Weights of a small GPT-style language model, trained from scratch on English Wikipedia.
Size: 17 layers, width 224, 11.4M parameters.
MLP neurons of a small language model. Each row is named by its layer, matrix (up: input weights) and neuron, and shows model dimensions 80-207. Each number is 128 + 24 x the weight over its row's rms, rounded and kept within 0 to 255.
Before each neuron's rows, "fires after" lists the tokens most often just before its 100 highest values on Wikipedia text that the model never trained on. A number after a token or word is its count.

fires after: " cont" 24, " dec" 10, "id" 8, " est" 8, " c" 6, " part" 6
L2.up311 [147 139 125 109 129 146 129 106 128 142 116 138 103 149 141  95 160 161 125 113 118 106 154 148 126 120 153 107 116 118 116  91 160 131 136 163 129 148 104 119 115 136 122 110 144 119 167  79 112 128 136 127  85  91 114 175 131 138 155  93 143  84 120 135 128 125 122 143 121  88 125 134 122 104 143 121 162 138 123 151 109 137 118 164 138 145 121 154 125  56 118 157 116 113 106 107 134  96 101 163 148 142 124 137 123 143 119 125 110 133 134 141  87 105 116 160 112 142 122 111 167 159 135  91  96 152 141 169]

fires after: " S" 32, " s" 23, "ost" 8, "y" 6, "S" 5
L8.up689 [101 155 142 132 130 139 109 123  99 132 109 101 131 116  99 184 109 168 118 114 165  98 136 111 162 126 134 124 124 131 118 150 110 125 139 115 148 178 128 145 133 135 132 143 148 144 164 131  94 136 136  88 124 100 112 130 166 149 137 134 163  98 118  89 191 110 142 153 132 107 143 113 135 144 153 107 173 145 135 161 121 145 168 172 102 169 159 128 117 117 147 132 126  56 109 140 122 122 123 142 139 142  58 129 149 121 112  96  98 113 103 149 124 105 152 103 142 140 164 107 132 110 157 125 132 152 139 196]

fires after: " W" 14, " d" 14, "-" 13, " D" 12, " 2" 11, " B" 8
L9.up378 [ 94 175  94 124 144 154 111 122 120 138  77 120  90  85 145 130 101 156 148 160 108 125 195 133 116 111  97 124  63  82 115 107 134 133  74 127 135 131 120 130 161 166 103  99 106 139 121 114 148 154 133 136 107 126 119 140 154  72 141 137  70 122  97 156 158 141 111 129 139 111 169 135 114 138 101 142 126 131 126 131 181 126 138 153 142 169 158  70 145 138 135 135 105  76  88 153 140 113 130 112 135 139 146 133 151 168 101 148 120 120 146  93 126 101 167 128 123  86 118  91 159 151 125 141 141 108 138 135]

fires after: "en" 25, "s" 7, "an" 6, "ing" 5, "in" 5, " South" 5
L8.up825 [ 73 121 131 169 110 149 126  98 111 127 112 119  84 115 151 110  98 150 116 139 107 107 117 103 124 153 131 119 121  90 118 152 120 140  91  93  82 118 165 168 112 161 127 134 114 174 150 114 105 138 130  96 122 120 119 152 129 119  98 137 120 121 103 145 145 126 152 106 150 122 117 108 109 142 135 135 152 138 150 137 117 121  87 119 148 115 130 209 135 101 125 132 181 114 127 136 138  93 121  99 131 140  99 128 133 169 149 145 120 122 144 121 170 100 125 100 137 150 144 137 168 153 148 161 112 152 116 125]

fires after: " P" 24, "P" 14, " M" 13, " V" 11, " Q" 6, " v" 5
L9.up309 [ 86 145 138 132 119 118 117 121 150 142  86 161 108 127 133 142 142 133 144 123 100 119 151 117 135 127 145 121 108 134 113 136 128 109 137 115 129 144 119  93 103 117  89 127 157 153 173 117 130 169 126 122 100 137 109 128 127  63 120 129  97 124 102  86  93 143 104 122 152  59  78 159 141 152 144 168 134 139 127 130 183 156 104  98  82 107 168 140  99 139 160 121 140 116 150 148 131 101 124 111 101 130 119 137 185 163  92  96 193 119  71 117  63 128  99 129 140  81 120 131 155 166 132 109 160 159 123 126]

fires after: "\n" 25, " (" 14, " c" 7, " 0" 7, " I" 4
L7.up554 [100 145 143 150 136 138  89 107 141 149 109 147 120 125  87 104 125 139 157 145 117 148 146 128 156 120 137 102 103  64 126 112 148 123 125 157 172 128 113 106 121 108 118 197 131 144 152 139 144 139 144 150 101 104  98 131 154 128 175  91 131 122 116 112 123 104 111 121 143  97  99 103 111 142 125 111 114 174 131 148 134 163  93 115 111 161 134 154  95  99  97 130 130 107 101  89 120 101 154 126 141  99 139 158 140 183 138 147 134 142  50 140 145 150 153 127 149 133 134 108 151 119 124 108 125 164 123 155]

fires after: " Ch" 18, "h" 15, "amp" 8, "and" 6, "al" 5
L5.up509 [143 131 123  90 117 124 114 137 183 138 118 152 112 116  64 135 123  73 138 126 161 120 127 112 117 112 143 160 112 144 124 103 130 120 128 154 128 150 116 139 103 137 171 114 147 119 132 120  81 173 118 117 122 104 159  98 106 131 147 101 170 134 107 122 143 115  59 152 136  98 133 126 133 175 155 115  97 132  95 138  89 125  94 149 131 113 118 167 125 134 137 135 141 132 118 117 113  96 125  72 104 131 143 116 169 155 102 148 117 188 105 141 180 114 114 110 144 140 141 116 148 112 119 143 125 137 117 145]

fires after: " D" 29, " V" 7, "l" 7, " L" 7, " v" 6, " Z" 5
L8.up144 [131 160 128 149 114 110 129 111 102 136  70 131 118 149 146 134 133 150 132  78  76  96 173 157 153  93  94 114 118 128 139 109 110 134 138 138 125 160  92 146  93 120 109 152 156 182 135 121 128 142 125 146 125 153 118 144 117  69 107  98 124 105 120 135  86 180 106 100 116 120 124 112 147 103  96 120 116 150 128 158 181 117  84 129 123 107 137 117 147 148 141 124 116 138 125 164 117 123 153 165 107 139 124 149 118 133 158 163 148 134  86 162 151 161 140 152 101 116 137 132 146 159 102 110 156 139 135  96]

fires after: " U" 18, " S" 10, "\\" 9, "-" 6, " in" 6, " Re" 6
L8.up356 [136 149 119 110 115 144  95 126  98 118 105 120 132 113 144 153  93 130 139 189 107 100 131 124 158  91 120 143 153 125 142 143  98 170 123 152 107 133  89 126 151 130 119 115 125 130 108 141 133 149 121 149  66 115  89 168 158  89 127 108 145  90 110 143 146 114 106 131 110 127 151 145  88 108 118  98 105 153 114 104 144 101 124  97 129 138 133 142 105 112  97 132 157 125 104 124 154 121 116 124 146 132 120 148 157 145 103  87 130 114 135 142 133 118 147 153  91 160 108 139 162 203 147  72 123 182 119 125]

fires after: " d" 15, " f" 14, "p" 8, " do" 8, " end" 6, " W" 5
L9.up135 [128 116 133 150 123 123 121  73 117 127 120 109 141 139 166 118 128 169 158 111  82  99 144 137  97  94 126 114  98 103 123 114 136 147 116 137 159 130  91 161 133 117 106 124 134 168 126  84 130 121 128 109 153  80 117 156 151 167 137 137  90 117 133 149  86 109 125 157 109  81 146 135 137  78  93 121 163 181 131 123 163 160 132 101 111 125 175 136 119 126  82 149 144 110 123  88 153  98 122 143 113 149 100 129 129 110 112 120 141 145  79  86 159 140 160 102 111 132 120 129 133 154 135 107 128 141 127 195]

fires after: "-" 15, " re" 12, "R" 10, "c" 8, " c" 7
L5.up85 [124 158 127  97  71 171 125  88 109 169 129  80 126 127 131 100 148 150 122 128 118 140 132 124 121 130 129 118 115 133  98  71 131 125 100 184  88 119  67  79 112  96 123 129 139 139 171  84 142 175 120 128 130 147 126 155 163 127  97 144 117 137 100 112 126 134 143 130 158 104 117 133 147 112 121 157 167 138 111 166 124 127 117  81 118 138 157 131  98 142  93 148 112 145 146 106  95 116 145 168 121  95 114 148 174 100  82 141 124 104 131 167 147 122 163 125 133  96 127 153 168 166  92 123  69 105 106 129]

fires after: " A" 25, " R" 12, " Be" 9, " S" 8, " J" 5
L9.up744 [123 153  95 169  98 144  84 126 121 158  87 140 110 130 134 104  97 175 157  96 115  78 127 102 110 151 102 142  63  99 123 130  83 157 118 118 114 144  86 111 119 111  93 168 168 146 148 122 158 177 129 112 109 110 140 127 107 119 161  78 144 149  95 122 136 111 114 118 141  83 104 132 116 157 125 131 148 131  81 147 147 155 105 122 118 115 135 128 118 130 140 124 115 131 132 102 169  95 139 121 141 133 106 132 144 139  88 121 141 116  92 105 134 117 160 126 122 120 145 110 159 139 114 162 137 149 128 158]

fires after: " f" 15, " be" 14, " th" 9, " W" 6, "oun" 6, " he" 5
L2.up37 [105 174 137 134 127 145  95 109 128 125 142 188 138  94 155 120 128 130 129 127 107 132 148 113 124  94 156  76 146 107 103 119 125 104 105  97 182 108 111 151  92 126 121 140 114 133 108 142 114 130 135 103 167 132 115 128 138 130 103 156 121  76 101 159 128 122 153 138  99 127 161 121 131  91  70 134 119 163 126  99 137 126  95 101 143 125 167 106 113 122  82 163 147 119 110 154 144 115 139 145 119 109 104 126 120  97 115 153 155 100 112 144  98 144 192 121 152 156 125 108 159 137 181  94 126  97 166 154]

fires after: "-" 37, " (" 31, " \"" 11, "–" 5
L5.up369 [ 97 163 150 115  95 140 133  90 131 160  74 139 119 139 161 166 132 150 148 111 120 120 116 148 163 110 156 107  95 116 180 116 172 155 124 172 148 107  69  98 136 140 120 148 123 169 160 147 131 159 169 143 111 113 101 147 160  96  80 141 143 110  91 139 157  94 148 152  99 123 127 132 117 106 112 118 142 122 132 144 159 123  97  95 132 187 143 112  74 149 138 105 145 101 131 123 153 137 129 109 116 131 157 115 180 109 122 123 140 106  45 116  99 123 117 100 119 110  91 150 144 176 127 101 118 136 118 123]

fires after: "\n" 83, " f" 8, " O" 6
L5.up740 [111 143 155 138 105 146  99  74 124 166 109  91 129 111 111 140 104 149 134 137 106 130  95 108 157 110 141  57 115  87 132 134 130 145 105 178 151 133 139  91 126 107 154 145  97 144 114 134 145 154 141 147  85 132 166 116 124 145 107 118 104 130 124 140 146  97 141 147 110 125 138 126 106 133 110 129  79 153 103 156 158 134 106 128 134 142 121 163 138  63 115 112 127 155  96  87 149 101 165 141 150 135 126 103 135 121 116 145 129 156 100 145 121 112 135 135 113  93 101  98 171 156 131 109 117 117 138 116]

fires after: "\n" 68, "C" 13, " c" 8, " C" 5, " U" 4
L5.up131 [153 132 131 160 107 124 123  97 149 132 156 135 110 128 106 118 129 116 173 102 152 126 133 128 132 136 150 138 121  43 135  96 135 132 135 174 111 119 108 111 118 114 145 142 135 158 141  96 150 178 147 167  88 126 111 144 113 141 129 115 127  88 124 108 123 139 134 132 131 105 134 125  83 143 131 149 109 188 107 165 158 134 122  96 120 145 166 180  92  95 128 110 124 143 128 110 136  85 161 136 126 134 122 134 150 147 129 113 128 127 109 128 152 121 123 158 122 133 105 124 183 122 107 116 106 112 134 116]

fires after: "ar" 22, "ul" 12, "ur" 11, "er" 7, "id" 5, "el" 5
L6.up379 [138 137 165 122 151 152 108 131 147 189 131 127 125 111 112 151 109 130 155 144 107 177 167 112 129 117 138 155 156 138 111 133 138 145  87 128 156 141 124 132 116 103 155 103 110 134 131  77 110 141 137 101 109 142 108 174 142 132 122 127  86 111 101 136 143 121 142 153 128  95 140 127 103 119 120 142 151 190  99 123 131 133  92 182 135 103 159 114 122 120  95 107 174 119 148 105 174  22 143 131 143 157 100 129 126  95 119 179 119 162 148 133  96 135 180 115 104 116 111 112 122 151 169 110 133 145 131 132]

fires after: "ar" 18, "er" 12, "ou" 8, " S" 8, " R" 5
L6.up203 [123 165 134  80 133 165 119 115 129 176 100  85 137 108 120 159 100 145 154 130 142 149 154 159 141 120 177 144  86 150 127 125 164 112  86 165 137 147  93 149 111  98 138 126  96 129 121  55 123 124 130 130  85 127 109 139 119 103 111 117 170 137  88 117 190 144  95 161  87 105 121 109  92 143 180 143 164 128  88 101 121 107 127 121 131 113 154 126 140 143 104 138 158  97 104 104 163  83 179  97 145 118 118 148 141  99  96 126 133 100  83 111 126 108 183 131 105  64 161  94 144 108 143 152 141 113 182  95]

fires after: " c" 39, "c" 24, "g" 9, " C" 9, " b" 5
L7.up723 [141 143  95 156 124 132 167 128 110 120 134  95  96 130 106 108 150 157 131 107 131 127 153 147 119 105 156 104 124 113 134  57 161 102  89 181 115 141 130  87 112 139 113 134 125 141 151 128 134 118 127 145  85 109 126 130 136 133 108 138 120 150  97 134 117 160 110 117 157 114 145  95 147 135 129 139 121 102 112 133 150 114 160 127 134 128 138 121 124 109  67 161  99 152 142 100 142  63 126 141 141 121 129 125 112 139 104 152 147 160 132 129 143 119 116 147 153 122  93 161 141 132 161 158 121 138 123 121]

fires after: "-" 17, " res" 14, "t" 8, " (" 8, "om" 6, " cont" 5
L6.up732 [131 136 122 161  89 138  93 107 110 153  98 163 140 151 122 147 125 122 166 115  97 144 169 132 118 128 127 144  73 119 161 124 165 118 104 127 152  92 103  81 150 126 106 121 106 166 172 119  98 177 143  87 133 139  82 131 185 121  81 125 106  67 103 124 106 118 171 134 137  98 114 173 139 105 110 182 122  97 119 143 119 124 119  92  91 163 146 125 126 118 111 132 108 107 142  72 158 115 146 167 107 101 136 147 117 130 140 136 160 129 122 157 105 131 129 100 134 131 103 160 183 150 117 124 104 136 126 140]

fires after: " f" 16, " F" 13, " j" 8, " P" 7, "p" 6
L9.up284 [ 91 174 143 100 149 157 125  93 124 137 140 138 109  92 152 170  84 153 118 120  94 150 161 103 106 148 131 122  81 159  98 131 179 132 151 120 139 155 130 138 148 129 128 126 110 135 182 116 128 145 134 104  95 101  84 112 152 132 146 107  82  99  63 159 173 110 143 146 117 145 157 116 151 179 112 198 111 104 123 123 110 151 121 140 104 143 143 163 149  89  93 150 165 108 120 156 178 129 158 140 109 171 117  97 118 159 113 179 106 128 103 100 109 138 164 114 119 115 102  95 138 140 133 141  96 140 130 172]

fires after: "." 54, " B" 6, "p" 5, " 0" 4
L9.up13 [146 143 149 130 115  99 115  99 120 132 120 103  90 138 129 118  79  82 163 129 123 133 144 133 188 149 107 113 149  91 117 100 104 113 123 186 112 129 114 137  87 109 139 131 171 127 159 150 107 134 186 165 113  96 128 153 136 106 114 138 155  79 110 118 110 130 109 136 120 131  89 142 104 110 155 125 112 131 143 154 180 159 120 162 134 145 170 102  90 118 165 121 145 117  99 129 140 144 115 122 146  90 155 152 163 107  90  92 131 165 125 127 124 155 117  90 200 125 127 150 174 157 124 100 142  82 147 148]

fires after: " Ch" 38, " ch" 12, "ch" 5
L7.up547 [143 155 114 121 116 108 152 133 134 127 161 171 103 131 138 128 108 131 138 128 137 110 103 122 104 134 149 162 121 153 123 109 156  97 112 139 150 139  98  82 114 126 116 154 135 113 161 127 114 167 139 111 107  83 149 113 124 171 145 101 128 182 108 109 165  84  76 111 132 144  87 156 110 153 141  91 128 109 104 102 137 169 107 155 115 146 120 140 134 109 138 177 123 120 156 135 108 106 132  95 178 161 137 119 117 129 107 153 141 156 134 137 127 129  83 109 149 120 127 161 141 102 117 117 122  93 111 142]

fires after: " St" 22, "y" 11, "ep" 8, "-" 5, " s" 4, " S" 4
L2.up775 [119 161 125  97 139  96  88 113 102 136  79 122  98  93 132 125 100 108 144 159 119 141 152 163 178 130 130 115 118  84 116 114 108 142  82 101 123 116 109 150 105 116 132 154 135 162 204 135 111 139 119 114 160 110 135 137 188  79 129 111 139 125 136 157 133  94 131 124 109  91 130 144 139 162 126 100 155 116 115 129 131 134 108 103 127 105 125 136 117 112 117 133 109 141 109 106 131 119 122 158 182 158 125 113 160 148  83 105 133 118 105 102 143 129 122 111 173 124 104 133 132 141 141 133 132 113 116 152]

fires after: " An" 35, " J" 11, " S" 11, "n" 6, " It" 6
L7.up488 [ 77 131 124 158 137 145 101 113 110 137 115 117 125 109 141 136 114 181 136  74 104 123 140 179 147 145 116 151 118 123 126 138 112 105 138  84 135 149 152 132 133 136 145 168 138 137 172 148 146 144 110 105 172  79 107  84 145 128 143 123 118 166  65 112  97 112 138 129 145 115 139 157 158 168 111 139 127 109  58 122  68 120  84 168 113 105 121 110 123  85 138 142 148 160 129 147 128 107 118 120 158 142 101 120 152 134 128 132 150 120 104  91  93  93 148 120 132 156 130 147 140 126 118 140 135 114  84 159]

fires after: " Ch" 15, " spec" 12, " Can" 8, "h" 6, " pl" 5, "amb" 5
L6.up866 [162 142 126 109 171 126 126 107 124 156 129 165 118 116 140  81 137 144 139 105 129 149 122 133  83 102 136 156 131 153 124 119 176 114 115 143 129 145 121 113  64 169 132 141 112 149 165 150  98 133 123 130 118 147  85 143  90 158 162  69 121 143 128 117 103  67  74 137 129 106 105 143 127 161 115 114 154 108 124 127 149 115 102 145 127 150 120 126 114 111 124 132 134 102 129 126 123 113 160 153 123  96 183  96 135 148 129 154 153 132 126  88 166 150 137 142 180 106 148 122 133 126 145 132 163 127 113 139]

fires after: "\n" 51, " U" 32, "U" 7
L5.up657 [134 101 125 112 101 151 101  78 115 143 171 109 110 127 127 142 136 117 175 124 129 168 105 114 136 103 160 109  85  73 127 101 135 149 110 191 107 106 145  76  97 103 157 155 117 113 116 127 138 138 146 117 128  93 142 103 140 161 157 116 114 140 116 132 117 118 129 148 127  89 133  84  94 154 111  99 150 198  89 158 162 136 111 131 116 135 125 181 105  94 111 123 147 161 130 114 121  75 151 134 114 106 123  92 146 118  89 128 138 142 129 119 133 137 127 116 113 104 120 145 176 161 147  87 117 133 130 116]

fires after: "y" 11, " C" 11, "oc" 10, "c" 9, "om" 6, " c" 6
L8.up603 [177 148 120 118  99 145 129 126 156 105 118  92 102 109  87 128 141 144 173 100 142  91 182 140 144 119 154 123 143 102 118  74 117 157 113 158 126 162 121 165  85 129 118 154 124 125 139 157 106 131 135 100 148  84 139  85 183 113 150 112 156 104 124 146 126 129 134 138 146  84 157 118 133 145  93  94 111 156  97 160 108 153 140 114 120 125 128 178 100 140 104 163 117 143 107 109 155  97 130 145 173 121 128 145  97 123  60 105 116 120 129 132 154 116 145 103 167 124 148 162 137 122 162 158 122 149 122 128]

fires after: " S" 21, " Z" 20, "S" 11, "C" 11, " s" 9, "z" 6
L7.up696 [143 117 140  97  99 141  86 109 122 123 121 120 122  88  85 107 150 107 120 126 135 140 149 128 158 124  97 138 124  88 112  94  86 116 133 156 135 126 122 144 105 139 134 143 111 154 137  96 145 175 157 159 118 100 125 122 160 139 128 130 132 112  94 102  69 141 110 145 118  72 138 145 106 140 129  96 119 192 120 158 128 114  85 154 103 122 174 160 104  83 118 135 136 161 137 125 127  49 182 129 124 125 102 136 161 161  93 142 142 134  79 125 110  86 130 116 137 156 126 160 155 171 123 131 139  87 128 157]

fires after: "\n" 23, " dec" 13, "ord" 9, " acc" 8, "ode" 7, " c" 6
L7.up9 [181 105 129 165 101 133  89  94 128 153 111 102 104 144 109 140 115 130 113  96 134 155 128  92 109 143 143 145 114 126 143  92  98 169 156 162 143  84  97 102 108 135 128 132 117 140 154  53 119 168 124 124 133 121 108 133 112 119 113 118 124 118 113 124 126 117 131 139 132  89 132 172  79 117 148 148 159 164 121 163 117 116  93 139 132 122 146 160 130  80 139 117 132 127 130 131 140 112 135 127 118 101 112 131 163 150 152 135 104 134 143 163 130 154 178 145  99 123  96 147 181 138 109  79  94 115 112 143]

fires after: " S" 27, " s" 15, "S" 14, "B" 8, " a" 8, "\\" 4
L8.up49 [ 97 129 116 112  90 149  97  68 113 159 119 122 127 101 136 158 140 179 126 145 146 120 162 179 136 133 156 104  96  95  98 105 108 113 104 142 143  99 127 112 135 137  99 120 112 149 107 106 141 194 184  89  91  70 128 144 150 123 144 143 134 116 109 133 141  99 148 155 139  65 163 112 136 133 109 109 119 128 119 138 130 157 125 122 101 162 162 148 104 118 104 136 138 142  95 119 129  59 131 145 132 133 107 156 161 125  95 135 154 118  70  88  96  92 146 105 142 124 130 142 153 160 132 120 134 133 120 103]

fires after: " est" 16, " ann" 12, " rel" 8, "th" 7, " loc" 7, " c" 5
L4.up221 [157 104 110 116 116 134 125  97 142 141 156 147 108 102 160 109 118 153 142  89 131 140 173 137 134 126 179 123 144 126 130 102 140 112 107 102 109 125 134 146 139 103 103 117 145 136 127  87 140 132 166 147  97  89 105 172 112 157  98 103  62  95 118  96 161 161 125 151 149  89 121 133 124 130 131 103 141 169 124 148 170 165 126 123 107 156 141 136 126  47 109 137 123 150 119 149 132 110 152 142 112 172  89 160 150 141 139 136 112 113 139 129 103 120 172 122  78 151  99 120 155  97 130 140 129 121 142 130]

fires after: " a" 12, " rele" 12, " re" 9, "e" 7, " me" 5, " A" 5
L5.up261 [126 130 119 136 128 156 142 114 141 125 140 107 123  92 139 154 111 132 170  93  92 107 132 108 125 112 136 135 147  94 173 171 138 134 107 110 131  97 145 131 118 102 172 126 162 145 148 151 124 133 133 105 148 119 103 159 107 129 101 134 147  77 118 139 162 149 174 156 116 111 134  90 103 116  92 141 101 138 119 152 117 116 133  91 151 171 154 129 108 133 119 201 132 121 125  91 163 113  91  98 123 163 111 103 121 146  90 119 131 135 105 156 113  86 157 138 157  90  71 119 146 142 134 142 110 117 140 156]

fires after: " A" 28, " V" 8, "c" 6, " D" 5, " " 5
L12.up406 [138 178 127 127 111 148 141 139  84 160 101 144 104 172 125 154 127 130 144  94 126 151  97  97 147 122 122 106  80 111 148 114  94  92 162 139  98  86 122 151 138  97 136 165 119 164 125 116 132 138  99 128 123 106 160 152 109  92 106 120 106 121 101 121  90 142 104 105 122  53 125 104 104 118 112 122 114 178  85 164 175 142  89 122 119 157 113 142 120 116 152 132 125 135 121 133 143 115 141 164 143 122 107 135 145 139 123 109 171 120 126 122 107 125 202 154  89 130  89 181 129 139 103 128 148 170  90 148]

fires after: "e" 15, " re" 14, " De" 11, " rele" 11, " E" 6, "E" 5
L5.up702 [117 146 106 106 134 140 109  97 122 151 108 111 157 125 114 133 126 147 164 110 100 123 148 123 148 128 142 133  84 143 155 152 128 152 102 139 166 125 135 146  80 150 146 148 145 130 145 139 112 131 143  86 134  92 148 108 125  99 113 122 150  98  97 150 132 142 154 153 109 103 124 116 156 186 108 107 104 159 129 130 118  94  93 112 144 151 136 153 114 136 170 198 142 102 122  73 165 123  98 154 126 175 131 104 200 108 109 121 106 145  92 149  68 134 164 127 136  99  91 128 138 118 134 112  90 126 140 183]

fires after: "\n" 27, " T" 12, " C" 9, " U" 9, " be" 7, " c" 6
L7.up448 [ 99 118 109 181 135 128 112 131 154 165 108 128  94  78 140 128 129 162 194 125 141 112 135 104 160 142 142 123 103 107 107 130 107 133 115 139 118 151 115 101 125 161 126 122 106 140 113 150 141 144 122 114 125 131 133 150 112 104 111 126  79 128 132 117 131 133 183  99 142 135 102 126 127 155 105 130 165 142  84 116 114 140 132 104  98 156 147 112 122 109 146 129 111 114 127 131 129 121 135 149 144 172 134 101 155 156 113 128 120  98 101 143 147 160 161 107  99 151 147 100 144 151 160  95 115 141 104 155]

fires after: " d" 21, " cont" 17, " c" 11, " D" 10, " ind" 6, " rel" 5
L4.up618 [130 156 143 131 100 141 123 114 134 117  94 140  99 143 109 121 169 136 119 128 139 130 136 101 110 139 144 119 108 127 104  88 138 126 114 124 131 156 116 118 107 141 136 113 102 127 176  91 111 164 101  95  92 137 117 147 151  96 123 111 112 127 122 126 111 167 176 106 162 102 128 138 110 123 136 149 175 156  98 157 123 138 145 112 110 130 134 159 104 103 116 127 134 108 144 123 150 117 130 126 119 119  94 156 158 170 119 158 120 142 150 147  79 171 136 147 163 140 146 176 170 143 133 142  76 162  99 111]

fires after: "\n" 83, " cons" 6, " c" 5, " C" 4
L5.up63 [133 127 137 172 133 133 135  94 123 148 113 104  71 135 113 106 119 144 142 141 143  99 136 108 103 116 184 123 123 113 107  85 151 146 150 154 128 104 123  93 130 154 146 120 113 111 144 129 114 165 139 119 145 123 100 102 131 124 145 137 109 144 122 129 166 114 171 101 164  76  93 110 142 129 128 122 153 159 131 143 106 147 109 120 126 144 110 147 104  88 157  94 126 135 161 113 107  83 126 135 119 146 137  98 142 138 148 164 149 139 103 122 147 132 119 130 128 110 112  93 171 131 140  94 109 155 132 123]

fires after: "|---|---|---|---" 15, " O" 10, " serv" 10, " F" 10, "\n" 9, " f" 7
L6.up132 [121 145 144 145 111 123 119 113 102 160 114  73 132 123 152 144 101 105 116 142 115 117 134 130  98 114 122  97  85 125 109 114 133 136 138 153 124 168 145 100 128 124 105 158 139 161 131 109 134 144 129 142  70  93 142 140 129 166 163 110 131 109 100 147 152  86 128 145  78 109 158 120 153 161 122 140  95 152 102 182 134 148 103 136 111 120 128 165 118  75 102 148 159 150 115  94 145 122 171 142 147 110 172 115 141 128 135 173 144 133 109 101  74 145 139  90 114 102 130 119 161 134 139 136 119 132 132 124]

fires after: " contr" 13, " Ch" 11, "es" 8, "ed" 7, "ch" 6, "is" 6
L7.up562 [138 190 119 123  98 133 119 144 126 173 137 137 108 113 139 113 137 150 142 142 164  77 133  99 129 125 117 130 149 148 146 140 100 115 135 154 121 144 145 143 122 118 126 112 149 103 171 128 108 142 193  74 147  81 150 151 187 169 138  96 136 115 102 138 120 133 151  78 133 117 125 142  85 121 126  60 144 120 137 128  99 194 144 127 119 117 140 174 124 125 158 197 145 126 106 141 113 111 125 114 149 141 137 136 113 102 112 137 103 146 114  94 146  94 131 114 167  83 113 127 153 147 148 153 110 123  93 116]

fires after: " =" 21, " G" 15, " German" 9, " The" 9, "ree" 6, " the" 5
L2.up727 [131 150 156 119 134 132  97 103 158 127 114 111 141 146  90  73 121  95 144 112 129 153 145  99 171  73 115 130 123 140 158 130 153 109 124 151 137  74 126 168  90 134 129 175 112 142 138 131 102 130 167 162 172  96 149 108 124 126  95 122 110 143 100 160 126 109 127 150 114 113 134 145 161 136  82 136 103  91 120 145 108 151  60 131 145 117 130 128 120 106 110 141 159 146  69 109 125 141  99 130 127 132 115  98 132 129 119 108 141 109 125 117 144 122 151  61 205 134 157 127 152  99 126 161 168 118 164 160]

fires after: "-" 14, " so" 11, " d" 10, "d" 5, "o" 5, " D" 5
L12.up878 [127 175  81 120 121 128  99 102 148 140 101 104 158 118 137 148  82 112 170 155 126 122 143 111 106 127  94 153  94 125 124  96  97 125 114 137 138 124 100  93 110 148 149 109 121 101  92  95 153 158 136 150 128  99 143 126 157 150 128 121 131  83 108 106 120 110 174 127 125  84 124 129 138  97  87 120 123  74  97 131 137 129 156 122 125 122 162 135 128 151 136 137 172 115  87 156 149 134 143 109 137 127 146 167 148 122 105 147 112 133 148 112 136 154 155  85 112 136 106 138 140 150 139 138 119 117 136 148]

fires after: "S" 38, " |" 21, " S" 12, "out" 5, " s" 4, "ain" 4
L2.up557 [154 133 136  88 139 105  80 128  72 135 101 105 102 133 125 128  98 103 118 116 168 126 146 136 175 127 143 122  96  93  92 163 123 142 114 141 116 149 148 151 154 163 116 131 157 150 168  93 117 123 107 175 145 125 121 117 172 109  85 113 131 104  89 163 167 147 142 184 102  80 124 146 134 172 113 138 147 150 120 138 100 138 139 168 150 126 142 143 140 130 104 117 159 122  79 130 131 134  98 136 161 166  78 109 181 120 120  85 127 107  96 112 108 153 157 102 162 122 104 108 150 120 142 126 151 130 154 153]

fires after: " =" 36, "ish" 10, " Th" 6, "ree" 6, " Geor" 6, " J" 4
L2.up592 [146 125 148 117 138 158 158 121 168 139 126  94 101 145 129 127 127 113 158  90 158 150 146 134 184 106 177 127  73 132 143 117 139 115 146 126 151 115 111 180  96 106 130 149 127 150 174 145 119 128 146 167 171  85 164  98  92 142  99 131 109 127 104 180 146 153 135 135 101 103 140 144 152 111  95 124  91 138 131 125  99 112  87 111 147 140 123 143 118 119  95 173 165 128  94 118 145 137 137 118 142 169  97 129 134 117 111  89 146 118 121 162 149 180 140  95 135 118 127 119 147 116 118 138 119  89 155 112]

fires after: " V" 28, " C" 8, "er" 8, "and" 7, " v" 7, " num" 6
L4.up632 [132 171 115 119 144 140  97 129  77 136  84 137 144 154 109 134 125 128 154  93 110 120 120 152 159 136 135 151 148 108 152 107 106 141 160 146 121 161  78 151 112 131 139 157 162 149 195  82 103 132 127 149 145 132 162 122  98 120 141  87 113 121 125 135 123 128 136 110  75 101 125 124 111 136 103 161 157 105  96 124 152 105  80 159 129 174 144 130 103  98 117 134 136 123 115 140 120 105 125 170 102 108  93 134 174 140 144 119 134 107 114 143 115 167 152 136 130 145 124 104 142 154  90  80 149 100 136 123]

fires after: " s" 20, "-" 14, " (" 9, "S" 9, " f" 7, " in" 6
L4.up695 [122 148 130 121 126 130 108  63  84 112 115 143 165 106 118 132 129 155 140 129 114  88  90 129 188 155 143 109 162  84 106 141 147 142  91 140 112 112 124 143 139 122 111 107 150 130 170 132 145 141 121 157 157 150 119 133 186 107 101 120 103  93 121 141 148 148 150 137 167 107 104 135 127 124 115 115 138 124 116 134 142 107 116 137 139 149 141 159 141 113 105 114 156  75 130 120 115 133 135 159 171 167  96 130 132 123 118 117 122 105 116 145  76 148 180 109 138 122  79 127 165 154 128 112 120 132 152 133]

fires after: "-" 19, "\n" 17, " (" 14, " r" 13, " res" 9, "R" 6
L6.up124 [104 132 132 188 118  98  98  53  96 106 111 111 106 126 147 126 148 165 148 112 109 112 147 116 143 122 140 103 101 103 112 109 147  97 112  89 133 131 129 110 110 131  89 148 133 131 125 141 116 146 168 107 138 146  83 168 133 121 104 125  88 117 113 107 135 150 173  93 133 113 114 106 138 127 116 154 196 104 125 129 138 120 146 115  91 155 121 127 147 130 121 187 137 143 115 130 134 102 212 160 141 105 126 145 135 144 125 134 148  91 125 111 110 146 138 121  98 134  70 126 168 138 122  89  98 131 146 151]